config.toml
num_attention_heads = 3
num_key_value_heads = 3
rope_fraction = 1.0
qk_norm = false
attn_scale = 0.102
tie_word_embeddings = true
parallel_block = false
optimizer = "adamw"
beta2 = 0.98
decay_fraction = 0.673
final_lr_fraction = 0.05
batch_tokens = 65536
train_tokens = 245200000
MLP neurons of a small language model. Each row is named by its layer, matrix (gate and up: input weights) and neuron, and shows model dimensions 128-191. Each number is 128 + 32 x the weight over its row's rms, rounded and kept within 0 to 255. A neuron's up and down rows have the sign that makes its largest values positive.
After each neuron's rows, "fires after" lists the tokens most often just before its 100 highest values on Wikipedia text that the model never trained on.

L7.gate365 [200  97 138 132 115 153 139 130 117 132 105 159 147 189 118 103 172 182 138 116  71 120 130 150 139 159 124 112  88 128 119 144 105 195 142  92 163 106  85 144 150  60  90 128 202 143 137  90 138 132 124 147 139  92 106 129  91 148 120 125 147 135 145  73]
L7.up365 [ 88 150 161  74 148 161 128 129 139 148 138 191 110 190 165 104 140 129 100 110 119  95 181 147 142 126 130 118 171 158 113 142 137 109 155 153 146  97  99 127 171  82 108 181 118 130  47 112 131  99 152 146 145 154 136 124 110  69  84  96 122 161 152 159]
fires after: " P", " Le", " B", " p", " r", " pl"

L2.gate3 [149 159 200 104 122 162 100 135 108 169 137 144 136 169 112  93 119 139 144  70  85 144 133 154 153 116 116 132  97  71 149 147 120 150 123 157 130 132 105 124 118 122 123 147 120  84 172 137 171 126 174 143 122 132 188 166  81 146 159  81 124 114  59 141]
L2.up3 [106 104 106 119  93  76 154 100 180 101 158 150 160  62 119 130  91  91 118 158 161 138 193 207 134 102 169 160 120  98  75 128 128 115  84 109 126 139 115 154 127 108  95 103 159 157  99 158 110  98 142 149 190 127  98  96 151 149 181 107 137 123 145 113]
fires after: " R", " ra", " part", " r", " pol"

L2.gate293 [128 139 126  96 136  82 139  73 161 151 162 147 127 123 112  93 133 109 118 120  89 167 121 179 157 141 110 134 116 139 172 150  90 126 151 112 158 193 126  70 123 192  81 145 143  82 164 119 147 141 103 128 185  65 170 107 116  80 133 128 139  95  96 136]
L2.up293 [175 166  78 128  93  77 112 132 151 139 110 139 116 101  89 118 120 134 127 111 140 154 195  59 181 183  88 117 161 183 150 115  88 160 150 138 106 131 132  95  99 103  86 109  80  95 152 114 117 175  94 121 114 111 159  96 141 145 149 124 163 193  48 146]
fires after: " P", " Sp", " p", " M", " Ph"

L2.gate389 [167  72 111 141 131 134  99 219 165 134 151 138 110 102 157 123 128 124 103 107 131  98 164 156 144 128  97 185 127 164  70 157  96 163 141 143  74 125 126 101 144 199 112 136 123  53 144 142 102 120 111 133 189 164 126  61  78 155 173 135  74 130  80  78]
L2.up389 [137 165 122 108 146 104 183 103 157 136 116 107  55 143 113 103 132 131 179 164  74 114 142 155 159 171 162  96 128 163 131  78 163  76  40  87 129  98 130 114 152 135 135  79 125 136 125  89  50 115 121 125  93 142 143 115  98 124 131  84 171  45  99 139]
fires after: " m", " c", " s", "om", " S"

L6.gate193 [136 178 107 103  64 117 135  87 187 155 102 177 133 115 173 159 121  80  83 129 168 116 106 157 149 130 150 152 146 189 158 116 160 128 127 173  96  81 197 114  96  50 127 132 106  95 126 151  93 178 148 122 148 117  91  58 107 147 155 119 133  99 123 125]
L6.up193 [127 133 134 125 101 113  89 103 164  92 165 157  68 164 169 156 126 122 123  97 127 144 156 150 162 135 121 116 149 160 172 138 132  76 131 100  85 159 112 114  84  73  66 165 137 141 180  96 101 113  98  59 180  88 124 138 126 155  98 128 161 128 146  83]
fires after: " U", " ", " P", " A", " C", " O"

L6.gate29 [128 138 142 128 116 139 136  78 131 147 153 105 140 157 136 156  82 163 121  60 188 137 104 187 117  80 141 173 184 166 141 155 105  85  50 143 106  91 114 109 163 148  59 124 175 120 130  77 107  76 136 138 139 126 134  43 117 120 134 118 103 116  90  69]
L6.up29 [108 103 108 132 157  66 160 127 148 157 191 147  89 166 167 136 147  96 125 103 120 116 127 170 128 112  42 123 128 142 127 151  49 119  98  96 167  74 146 165 113 132  80 166 130 156  93 106  98 110 105  62 136 109 102  98 131 105 128  51 163 116  71 125]
fires after: " P", " m", "om", " s", " p", " U"

L2.gate408 [109 185 104 118 179 148 133 100 102 180 127 137 125 102 144 131 147 165 145 137 107 111 120 141 145 107  83 120 174  96 202 121 140 129 123 109 144 113 106 122 111 125  61  39 146 141 123 186 138 120 142 104 107 116 160 101 108 127 132 143 147  66 165 239]
L2.up408 [136 141 102 159 150  87  74 133 154 137 103  96 124 135 217  65  84 164 160 122 214 152 148 140 120 160  96 166 110 163 162 146 109 138 112 130 120 108 114 138 123 130 136 152 183  83  93 172 166 102 151 124 173 132  87 126 100 133 131 120 137  91 146 104]
fires after: "c", "z", "es", "ic", "t", "an"

L2.gate132 [120 159 141 122  62  74 162 132 157 115 157 152 112 152 200 171 122 116 122 111 145  94 122 153  86  91 119 183 143 125 169 155 104 118 103 146 160 158 130 106  94 144  58 188  81 132 143 118 170 137  58 131 160 115 179 135 102 127  85 128  70 116 119 199]
L2.up132 [ 89 122 152 146 106 127  57 143  93 139 131 128 108 144 135 125 147 173  90 139 156 108 131 110 126 120 125 131 111 163 147 137 109 132 135 129 121 131 115 129 151 167  85 116 121 145 111 112 196 150 139 127 146  89 137  88 132 160 124 163  96 134  98  90]
fires after: " M", "r", " ", " l", " m", " le"

L2.gate309 [132 100 131 105 145 105 154 151 112 175 169 146 107 150 141 115 128 120 168  92 125 129 143 168  77 104 110 148 174  97 174 120 137 171 131  67 126  60  62 141  35 111 148 147 130 177 110 113  63 118 121 104 112  85 146  90 112 112 214 136  80 129  97 101]
L2.up309 [153 112 150 124 143 100 121 113  64 139  92 131  40 100 190 141 128 180 156 121 118 124 152 115 105 176  71 146 111 102 105 139 147 130 171  75 120  84  72 137 151  73 127 126 156 152 113 109 128 149 254  65 161  91  74 142 105 114 146 109 160 123 157 118]
fires after: "od", " p", "k", "d", "R"

L2.gate176 [145 134 184  87 144 129 192 130 153 117 164 132 147 100 164 222  66 126 127 100 126 207 148 107 127 140  69 175 112  84 174 144 166 124 101 128 138  83 103 167 104 204 109 169 127 140 153  90 162 103  93  85 165  82 118 153 129 118 142 153 148 166 105  54]
L2.up176 [144 127 163  79 168  91 167 131 196  94 145 139 131 110 113 103 104 105 106 157 179 139  87 147 134 106 137 104 184 133 129 119 141 132  99 198 125 152 162 174  91 143 129 179 131 146 129 125 146 169 130  61 135 143 113 139 114  91 129 136 102 149 140 132]
fires after: " Ch", " P", " t", " T", " K", ","

L2.gate406 [ 75 156 161 100 145 177 120 137 105  86  92 149 106 136 153  72 137 111 182 132  85 143 131 115 110 173 157 158 182 135  56 140 117 140 108 113 139  91  92  90  96 145 146 196 189  87 117 157 126 124  48  86 182 150 116 168 159 164 137 126 134  67 106 124]
L2.up406 [144 164  87 156 143 130 173 144 128 156 152 106  74 163 141 144 119 131  66 176 133 101  89 130 165 103  86 154 123 142 126 148 113  72 179 151 140  43 108 133  78 153 112 112 103 118 121 155 109 128 106  88 104 126  99 187 141 125 152 134 128  83 160 117]
fires after: " t", " T", " S", " s", " re", "om"

L8.gate400 [150  99 180 190  94 118 106 153  36  99 142 144 141 138 121 135 141 166 149 128 131 138  99 124 125  85 168 114 160 121 198 125 160  94 118 104 108 133 152 101 151 185  96 137 117  91 164 116 118  66  46 158 172 128 195 129  60 183 129 121 102  56 104  91]
L8.up400 [104  93 168 112 107  62 145 147 123  52 136  91 116 122  96 154 140 148 124 154 125 119 141 124  91 101 104  84 126 123 118 120  60 170  86  54 168 118 169 107 155 141 164 117 132  55 158 178 160 109 122 137 168 107 114 163 114 116  80  84 135 158 110  81]
fires after: " m", " b", "ol", " E", "m"

L2.gate199 [100 175 115 136  97 158 139 125 145 157 173 144 130 121 105 158 123 129 103 130 138  98 122  95 129 124 126 141 177 154  74  69 156 120 102 133 171  99 165 162 137 139  93 156 122  95 109 141 113 133  88  90  96 124 154 190 167 145 141 113 109 156 205 130]
L2.up199 [ 82 129 104 163 154  94 192 128 124 110 151 113 143 139  94 114 167 105 101 124 168 115 165 108 133  99 151  78 124 141 145 119 134  84 114 125  82  66 133 156 140 197 148 114 102 185 116 130 150 127 157 118 146  93  83 144 194 147  95 132 132 136 161 130]
fires after: " |", " in", " the", " T", " t", "ork"

L7.gate75 [146 119 121 120 101 144 151 108 135  83  70 124 157 136 130 129 103 148 146  73 131 153 126  99  74 127 143 115 148 186 199 163 110 159  94 124 152 133 123  81  87 163 120 194 133  99 128 139 146  98  91 164 115  85 202 142 107 109 117  93  89 108 104  95]
L7.up75 [ 99 150 135 109 104  98 145 114 116 125 127 114 116  80 145 102 167 123 127 114  68 104 118 167  77 131 136  97 147  91 137  87 124 114  41 101 102 109  94 139 171 123 204  77 106 141 140 155 100  89 125 138 127 150 147 100  98 177 102 126  82  73 109 120]
fires after: " m", " S", "v", "w", "m"

L7.gate134 [196 104 175 159 194 135 124 147 156 165 122 164 179 170 118  71 152 147 160  76 132 164  87 162 165 138  85 111 150 144 111 141 168 122  95 192 148 142 123 175 143  88 106 166 176  98 165  69  91 165 144 101 149 196 185 141 156 130 156 171 136 121 103 145]
L7.up134 [128 122 177 103 121 121 118  78 180 132 108 168  94 121 106 131 163 165 102  84  76  79 161 139 125 179 120  99 134 132  81 154 115  80 130 150 165 125 146 129 128  97 144 123 141 130 134  88 141  75 149 107 143 108 145 132 151 126 112 103  78 158 111 169]
fires after: " H", " p", " G", " P", "h"

L2.gate501 [148 138 132 117 183 111  94  58 165 109 108 145 135 135  96 132 133  92 151 116  76 129  83 135 102  72 110 133 134 178 143 133 145 155 139 134 112 128 170 126  78  93 104 129 204  99 107 172  96 122 156 104 148 134 131  80 135 147 168  95 105 109 134 147]
L2.up501 [130  54  86 131 140 213 100 162 150 102 158 136  90 161  87 155 136 130 109 139 159 139  69  91 113 168 125 149 121 104 134 152 202 106 122 182  43 122 151 136 133 155 150 156  81 174 117  91 162 128 128  65 106 149 156 149 142  32  97 122 112 151 116 125]
fires after: "m", " im", " e", "s", "S", "–"

L7.gate101 [169 130 129  56 104 140 154 149 104 181 135 169 121 161 150 203  98 156 139 131 114 134 167  85 107  76  82 122 120  76 147 191  76 154 102 159 160 190 162 175 126 180  86 133 100  76 133 101 181 109 142 160 171 182 138 130 104 151  86 102  75 126  85  88]
L7.up101 [ 93 166 135  87  94 131  97  96 107 127 115 152 182 120 165 197 142 111  92 135  88  86 114  75 158 161  84 130 126 111 202  75 116 112 106 190 180 129  84  84 166 152 183 152 106 158 118 137 139 126  74 105 178 106  68 118 131 134  93 102 134 158 134 129]
fires after: "9", "8", "7", "1", "0", " in"

L8.gate479 [171 146 118 172 129 198 130  95 162 133 155 128 179 131 209 141  85 135  46 160 115 106  84 217 113 106 105 124 206 218 147 118 115  97 109 166 133  94 151 102 118 130  76 126 174  74 136 124 113 161 133 100 152 120 140 124 116 164 172  60 101 119 164 159]
L8.up479 [145 142 140 133 159  63 134 132 117 138 132  97 100 149 158 115 146 122 159 129 140 115 133 146 168 152 175  36 141 169 124 158  78 152 142 114 145 104  96 127 156  68 144 158 209 123 147 112 122 150 148 106 112 168 137 142 118 121 125 134 179 138 102 102]
fires after: " C", " W", " c", " H", " h", " K"

L6.gate419 [131 151 151 113 155 170 123 208  44 152 113 158 118 170  96 103 179 169 173 115 162 173  89  79 169 120  95 174 148  96 142 155 148 160 111 144 131 160 142  56 134 148 116 135 118 103 120 106 160  81  67  84 152 154 123 140 123  67 123  96 119 120 172 120]
L6.up419 [ 65 136 164 139 171  98  77 142 119 197 150 159 159 114  65 156  48 158 159 137 102 121 131 114 126 144 111 134 161 149 129 153  62 136 171 115 134 110 180 122 172 127 159 113 157 131 135 103 164 103 137 149 136 169 141 132 107 115 111 136 137 143 132 196]
fires after: "m", " m", "ver", "ot", " n", "ld"

L7.gate32 [153 116 147 146  62 196 183 144 135 114 116 132  94 159 114 199 114 142  99 102 141 115 119 134 159 129  78 123 217 194 124 131 156 169 129 152  93 157 111 125  70  98 122 142 128 152 122  63 104  78  56  96 190  86 111 118 168 132 137  76 110 165 136 121]
L7.up32 [109 144 129 147  66 146 208  92 197  74 160 131 117 102 134 163 156 141 121 133  89  97 133 138 180 120 125 122 201 141 126  99 191 125 101 166 118  83 123  84 127 127 181 151 101 139 149 142 109 146 125  77 101  90 111 151 136 115 143  89 123 135 141 160]
fires after: " M", " P", " t", " T", "w"

L2.gate386 [111 125  99  86  76  84 147 174 158 182 120 148 121 130 149 168  96 116 136 103 120 141  84 118 171 108  24  95 190 106 193 108 207 108 145 123 182  83 146 119 121  87  68  90 119 107 141 130 159 115 130 151 148 211 100 127 155 105  98 119 111  78 146 131]
L2.up386 [146 119 116 153  87 119  98 207 116 166 102 162 109 125 211 156 153 186 126 117 158 152 147 121 146 129  82 171 121 110 124 110 105 134 127  71 134 152 116 189 116 143 114 141 126 127 156 168 111  89 159 158 142 134  83 165  68 129 137 199 131 121 161 103]
fires after: " c", "A", "le", " A", " ele", "al"

L8.gate353 [ 85 191 169  87 116 145 138 133 109 144  77 143 148 116 131 106 161 129 116 176 135 167 119 127 158  64 151 166 174 118 102  84 152 116  75 107 175 180 135 155 152 111  83 134 149  69 141 150 160 144 154 138 115 157  82 117 171 104  74 154  93 127 182 133]
L8.up353 [188 133 122 196  91 128 179 119 126 157 164 152  95 178 139  76 112 171 118 134 158 124  97 104 189 158 131 178 118 148 121  95 125  76  66  94  72 149 132 171 127 104 177 119 165 151 102 135  88 154 145  74 149 103  51 154 161 134 149 158 131 104 145 125]
fires after: ".", ",", "H", "6"

L8.gate168 [123 130 174 110  83 126 140 136  99 168 158 144 122 129 139 153 146 104  80  94 125 114 130 128  80  82 104 153  93 107 134 101 152 150  96 139 130 147 150  79 145  93  92 112 128 111 137 188  94 114 136 135 120  77 212 142 137 101 131 165 140  89 118  76]
L8.up168 [ 84 148 178 113 148 144 140 147 125 126 165 124 127 165  92 137  91 182  77 190 130 143 105 129 177 141  94 145 121 190 167 137 163 172 186 167  57  87 162 150 143 132  73 118 155 107 126 182 136 153 157  98 162  97  90 109  66 127 134 138 126  72 122 123]
fires after: " ", "\n", " October", " July", ")\n", " M"

L7.gate289 [102 138 108  83 151 121 143 155  51 123 125 131 176 133 112 205 112 142 138 110 112 172 145  87  98  95 123 104 141 107 104 104 122 206 136 149 140  94  68 191  59 143 138 162 153 149 160  30 121 144  80 113 160 134  86 109 131 146 132  99  94 160 148  87]
L7.up289 [114  98 167 129 196 162 140 132  77 129 169 113 123 144 164 150  94 171 154 104  70 123 123 164  90 104 140 132 104  56 154  99 147  93 106 131 133 120 121 119 114 132  30  70 196 144 145  81 111  93 100 124 153 138 100 166  89 111 184  86  90  98 121  88]
fires after: "\n", ")\n", "c", ".\n"

L2.gate302 [ 87 127 130 113 118 122 140 148 140 146 145 215 137  84 176 143  83 144 152 155 110  91 154 169 162 124 190 137 197 157 151  99 121 141 149 128  81 119 125 126 175  71 130 173 155 129 130 112  91 130 110  97 147  97 151 110 167 134 146 147 135  94 121 147]
L2.up302 [223 160 128 110 138 100 141 122 110 111  97 123 164 133 108 152 114 161 160 102 112 113  99 151 111 146  78 120 159 128 107 152 149 140 144 133 141 101  83 100 180 140 109 120  45  76  38 196  89 138 161 151 105 148 123 117 136 175 151 133 106 135  95 126]
fires after: " n", "m", "vi", " S", " b", " B"

L2.gate430 [134  80 118 116 113 103 106 153  99  90 164 160 136 119  93 133 122 144 105  67 152 133 144 152 101 135 151 136 154 135 126  84 121  99 103  96 133 175 142 151 109 125  65 180 106 143 147  83 140 122 148  99 116 148 158 167 100 128 140 178 116 178  92 130]
L2.up430 [130 124 120 138 148 101  97 156 158 142 156  84 145 158 131  80 111 151  84 142 115 120 127 173 121  68 110 114 107 150 150 138  59  88 104 139 135 156 145  78 140 145  76 123  80  97 129 151  91 106 118 116  70 166 133 162 172  80  56 132 103 177  98 110]
fires after: "um", "ol", "il", "o", "ur", "erm"

L2.gate452 [113 146 132 105  74 148 105 113  54 121 168 156 152 149 108 167 115 144 108 133 116 137 102 111 143 108 105 136 189 157  92 184 171 119 102 149 163 165 182  86 197 169 152 184 153  73 123 133 206 106 122  94 203 125 136 191 137 114 129  59 176  78 134 162]
L2.up452 [128 145 163 131 140 107  98 104  92  91 128 117  88 141 108 160  89 139 150 138 171 139 137  98  51 116  96 139 120  98 104 168 138 156 101 215 141 106 125 159 170  98 150 140 154  77 148 144 126 138 133 221 162 149 152 143 149 111 140 132 142 156 182 115]
fires after: "ch", "ect", "g", "t", "a", "-"

L2.gate282 [148 100 147 124  91 196 129 109 146 167 124 115 152 152 103 148 113 126 142  52 102 137 120 141 143 129 114 148 162 172  84 100 141  92 191 164 152 156 141 134 116  93  99  91 153  73 171 136 136  74 149 130 133 127 132 119 177 139  80 135  95 155 214 142]
L2.up282 [ 44  86 125 114 200 149 135  95 158 117 149 133 141 140  98 129  95 151 132 104  77  91 103 142 145 101 110  97 154 116 107 127 215 164 107 136 109 104  60 172  94  94  87 161 113 138 180  83 172  96 132 107 113  94 102 106 134 125 124 117 140 114  93 134]
fires after: " N", " e", "-", " n", "i", " de"

L8.gate163 [172 176 147 106 174  87 148  82 107 155 127 132 131  70 169  84 136 167 185 118 130 225 187 107  81  98 115 139 147 124 116 165 141 141 136 124 144 119 139 101  97 104  76 149 104 149 148 124 121 147 108  94  92  79 129  95 137  80 129 108 128 134  97  88]
L8.up163 [131  96 130 149 101  81 137 148 182 121 114 120 125 108 105 149 132 157 119 125 134  98 166 126 144 123  84 169 116 119 197 145 194 105 131 153 154  88 122 176  80 195 121  83 128 124 146 110  80 132 115 101  74 127  56 162 137 105 131 121 105 138 108 164]
fires after: " d", " o", " D", " l", " m", " st"

L6.gate114 [ 75 142 118 110 101  99 110 135 124 153 140 130 134 120 133 146  97 119 110 102 157 169 120 118 139 163 125 172 168 142 198 176 193 181  71  83 152 157  99  70  83 207 139 157 124 139 172 122 140 141  78  63  62 124 149 147 163 117 102  47 151 117 152 102]
L6.up114 [151 137  87  66 116 141 145 160 161 115 122 135 122 100 121 110 113  88 118 138 115 134 166  98  79 112 123 172 143 227 159 153 171 137 131 100 104 141 120 127  90 126  99 185 135 147 114  53 101 152 114  90 108 134  64 161 124 157 108 106  93 194 135 126]
fires after: " e", " l", " L", " d", " E", "E"

L2.gate314 [216 138 162 123 138 126  93 161 140 189 105 165  82  91 110 117 146 131 137 149 103 132 115 117 149  86 148 115 102 134 127 119 114 138 152  72  81 113  95 151  86 129 110 159 115  87 151 110 122 102 154 153 126 103 228 143 148 135 171  99 161 143  80  62]
L2.up314 [138 162 138  68 101 132  91 134 178 112 114 133 123 135 117  81  99 136 180 126 100  53 110  86 156 158 193 126 138 147 143 165 148 139 139 112  99  99  99 110  41 119 121 125 162 155 177 109 149 116 171 115 130  43 107 127  99  53 131 139  84 163 149 132]
fires after: " p", " R", "R", " P", "P", " G"

L6.gate21 [142 153 122 113 154  81 111 118  31 130  69 120 140 133 121 120 107  94 109  56  97 138 165 123 157  84  50 219 108 116 140 110 164 116 131  85 113 128 106  75 128  86 177 111 115 126 153 127  81 107  89 102 134 145 118  99 158 117 125  85  78 191 157 158]
L6.up21 [135 138 136 190 119 162 110  97 118 169 101 115 133 147 111 132  88 157 182 126 138 101 106 180 110 146 149 109  22 138 166 134 128 140  89 129 157 156 136 124 105 128 119 130 120 135 131 161 117  89 132 116 152 136 126 126 161  65 116 170 135 177  72 100]
fires after: "m", "ount", "an", " D", "im"

L6.gate396 [ 75 104 157 130 149 126 111 200 170 105 103 151 202  98 136 169 122 137 168 108 111 150 155 101 143 131 130 111 191 154 135 139 141 120 157 163 152 101 136 110 197  65 138 147 150  80 127 156 106 117  99 104 143 119 108  92  71 149 119 101 133 147 122 123]
L6.up396 [137  90 150 115 124  81  99  88 119 204  96 139 177 116 106 150 110 199 167 133 113 154  84 106 139 179 134  94 113 200 117  93 156 174 137 171 130 184 193 133 139 161 139 135 116  40 123 126  92 129 146 160 143 134  98 115  34 137 130 162 127 147 139  41]
fires after: " b", " S", " B", " s", "ar", "b"

L2.gate467 [100 131 132 115  66 160 154 133 156 131 171 126 108 149 202  77  93 130  94 138  57 133 137 114 129 139 123 140 198 117 187 116 170 126 123 106 155 106 144  66 151 109 121 150  40 153 119 113 122 117 177  87 133 132 120 140 152 112 108  94 125 116 106  72]
L2.up467 [132 110 134 156 156  85 106 142 140 133 150 131 143 106 141 131 174 158 100 129 160 118  78 115  68 121 131 116 153 139 197 127 109 132 156 152 105 164  37 170 134 146  77 122 145 113 172 123 118 125 122 135 124 154 139 106 118  86 140 168 121  80 104 118]
fires after: "U", "A", " R", " A", "E", " E"

L6.gate340 [171 117 118  62 168 161 104 125 133 161 108 152 151 142  92 150 142 103 135  69 158 140 168 153 152 142 148 164 160 122 165 124 149 190 147 130  61 202 133 135 152 165 142 136 125 100 137  94 143 105 124  78 160 185 156 156 119  97 120  86 135 172 143 103]
L6.up340 [160 110 139 128 100 189  89 129 216 134 121 180 154 151 152 160 151 130 121 144 128 101  97 139 151 114 104 124 176 126 138 135 108  84  80 158 112 138  92 161 137  85 168 165 110 102 161 185 133 114  84  14 116  99 139 115 160 106 106  67 116 129 121 125]
fires after: "0", "9"

L6.gate216 [118 159 135 112 116 184  94 187 126 177 123 141  93 131 144 114 111 130 131  73  72 161 131 136 113 148 144 161 116 182 173 167 121 148 198 145 117 171 129 152 120  97  71 125 119 131 149 167 112 125 136  62  87 116 139 119 123 120 174 133 152 117 208 121]
L6.up216 [157 157 143 137 155 146 124 133 152 135 167 119  84 137  68 115 155 106 169 102  67 108  91 123 138 138  59 119 111 138 172 116 103 110 167 162 152 106 143 158 112  71 152 110 136 172 123 109 148 199 140 100 106 137 115  51 173 123  95 137 177 202  86 127]
fires after: " l", "-", "==", "===", " n", " G"

L2.gate52 [160 147 165 123 183 124 115  66 157 112 154 173 150 148 167 142 137  80 143 141 119 100 143 137  82  91 113 132 175 133 130 146 181  81  80 116 152  74  97 134 110  88 125 164 152 101  78 133 159 146 176  89  86 116 114 118 180 149 125 103 142 137 163 130]
L2.up52 [147 110 140 115 141  86 126 125 147 171 167 108 169 177  82 149  96  88 156 142 195 108 109  98 100 108 154 118 115  93 108 162 144 135 117 148 141 181 143  96 118 137 109 193 153 127 143 139 156 157  67 154 127  96 167 173 172 122 141 149  78 177 130  95]
fires after: " C", " c", "c", "red", "iv"

L2.gate505 [118 109 119  87 158 129 172 151  85 168 117 146 172 154 144 160 128  95 104  79  78 118  98 158 131 145  81  91 193 150 157 214 125 103 125 133 109 120  62  74 117  92 112 123 201 144  88  84  62  77 111  88 104 122 139 137 108 102  80 121 106 180 145 130]
L2.up505 [115 153 167 175 121 135 134 155 120 145 144  71 175 145 156 148  91 134 169 117 170 172 129 133 141  73  89 153  48 130 111 167  84 151 111 127 194 105 135  81 126 181  95 199 141 119 156 107 110 156 120 209 171 166 120 110  85 192  95 145 130  57 179  73]
fires after: "on", "t", " Con", "an", "m", " E"

L7.gate331 [129 135 128 112  71 164 137 171  88  97 110 193 107 130 177  34 137 118 101 135 110 120  89 163  69  76 102  98  96 174  93 146 178 125 157 110 103  79  59 132 116 115 160 154 150 156  90  39  98 174 114  94 173  87 147 165 154 167 169 161 121 149 129 114]
L7.up331 [151 126 144 106 163 137  90 129 170 122 138 155  79 158  69 118  77 126  84 161 161  93 172 130 145 128  91 200 151  86  94 157  56 118 219  43 111 113 158 111 165 100 133  89  55 154 170 156 116 125 101  99 137 131 112 185 144 160 123 140 140  78 161 161]
fires after: " t", " T", " |", "T", " R"

L2.gate209 [127 126 114  74 115 161 134 140 123 138 105 119 201 138 101 129 120 119  72 146  69 179 147 206  61  87 138 100 137 110 149 156  93 122 146  70 122 101 115  70 135 189 117 161 160 109 168  59 104 157  83 122 123 119 143 115 112 120 117  93 169 158 166 122]
L2.up209 [110 181 126  46  97 128 144  93 169 111 124 122  73 127 124 136 130  74  96 120 139 141 164  68  92 146 131 129 150 149 177 116 121 166 142  85  84  72 121  83 162 103 111 130 148 139 144 118  89 167  93  94 147 141 172 134 172 141 113  84 166 146 161  99]
fires after: " p", " P", "eat", " L", "ut", "p"

L6.gate174 [199 133 119  56  78 104  95 169 168 125 109  95 132 156  87  75 140  94 134 132 103 134 153 189  84 135 111 152 120 145 112 132  93  68 122 130 181 112 161 152 107 100 105 123 143 118 144 139 155 147 113  84 157 159  93 121  86 111  54 144  50 180 127 108]
L6.up174 [124 129  90  72  88 116 144 156 162 120  94 118 118 157 166  69 147  80  67 133 109 126 109 136 181 156 177 144 130 113 127 118 104  49 150 148 173 145 168  94 166 102 110 108 139 119 151  67  59 175  90  99 138  99 110 139 115  81  90 145  91 115  98 192]
fires after: "o", "ot", "ve", "um", " H", "v"

L2.gate214 [ 82 123 185 148  93 109 147 109 157 137  88 170 114  98 192 110 150 186 173  86 120 114 114 127 156 113 190 127 216 244 179 124 146 158 120  89  93 121 110  82  81 154 154 158  99 133 135 132 138 119 134 107  85 121 143 104 145 175 175 126 168 104 104 137]
L2.up214 [127 157 160 123 150 139 111 106 138  93 146 109 107 132 142  83 125 120  76 138 160  96 109 121 111  97 143 165 155 111 151  94 118  98 121 182  97  99 142  76  89 143 136 156 136 152 156 114 103 134 164 117 131 140 112 140 120 144 175  54  97  78 191  87]
fires after: " T", "T", " t", " and", " B"

L8.gate465 [161 156 156  85 130 166 143 184 154 149 153 144 146 122 152 170 144 107  72  71 114 142 128 138  95 145  89  98 155  78 109 156 185 101  79 129 182 131  89 157 123 107 181 156 165 158 134 131 105  74 105  54 162 142 102 130 122 104  44  54 138 183 112 142]
L8.up465 [100 194 134 108 138 214 128 118 176 123 123 141 154 130 127 164 163  99  90 135 122  98  87  68  55 180  86 125 197 119 106 120 180 198  68 103 120 135  95 113 130 184 161 119  80 108 159 158 182 138 122  59 129  92 134 167 149 130 122  93 136 152 156 132]
fires after: "0", " J", " R"

L7.gate97 [148  96 124  81 141 142 162 128 111 126 171 142  85 103 159 130 131  91 143 110 132 153 188 115  79  99 186 152 174 100  97 139 171 152 136  84 175 111 175 123 176 151 116 165 130  72 118 148 142 175 140 106 166 137 116  96 133 145 105  92 130 192 112  82]
L7.up97 [113 109 181 105 150  99 151  76  80 134 179 160 111 190 134 118 139 123 111  98 108 112 136 172 103  80  99 125 152 150 137 146 161 134 150 108  93 119 153 208 127  62 105 112 127 106 147  87 163 150 105 134 163 115 152 212 122 102 159 173 147 165 138 152]
fires after: " C", " l", "che", "c", " ", " U"

L8.gate129 [153 165 170 116 167  83 144 180 111 170 135 165 162 145 156  89 193 134  98  97 147 179  33 173 144 105 108  81 152 109  75 124 100 157 109  98  77 118 128 148 132 207  58 163 164  55 116 151 151  70 166 142 126 127 178 132  99 123 180 129 135  84 135  70]
L8.up129 [128  68 112  86 115 141 168 181 125 151 112  89  95 126 124 124 116 123  98  76 172 114 135 134 134 164 137  99 101 179 112  91 145 105 172  83  64 138 163 177 150 221 139 143 148  94 145 140 159  79 172 185  68 121 159 114 112 142 147 107 123 130  91  72]
fires after: " m", "v", " pro", " comp", "gan"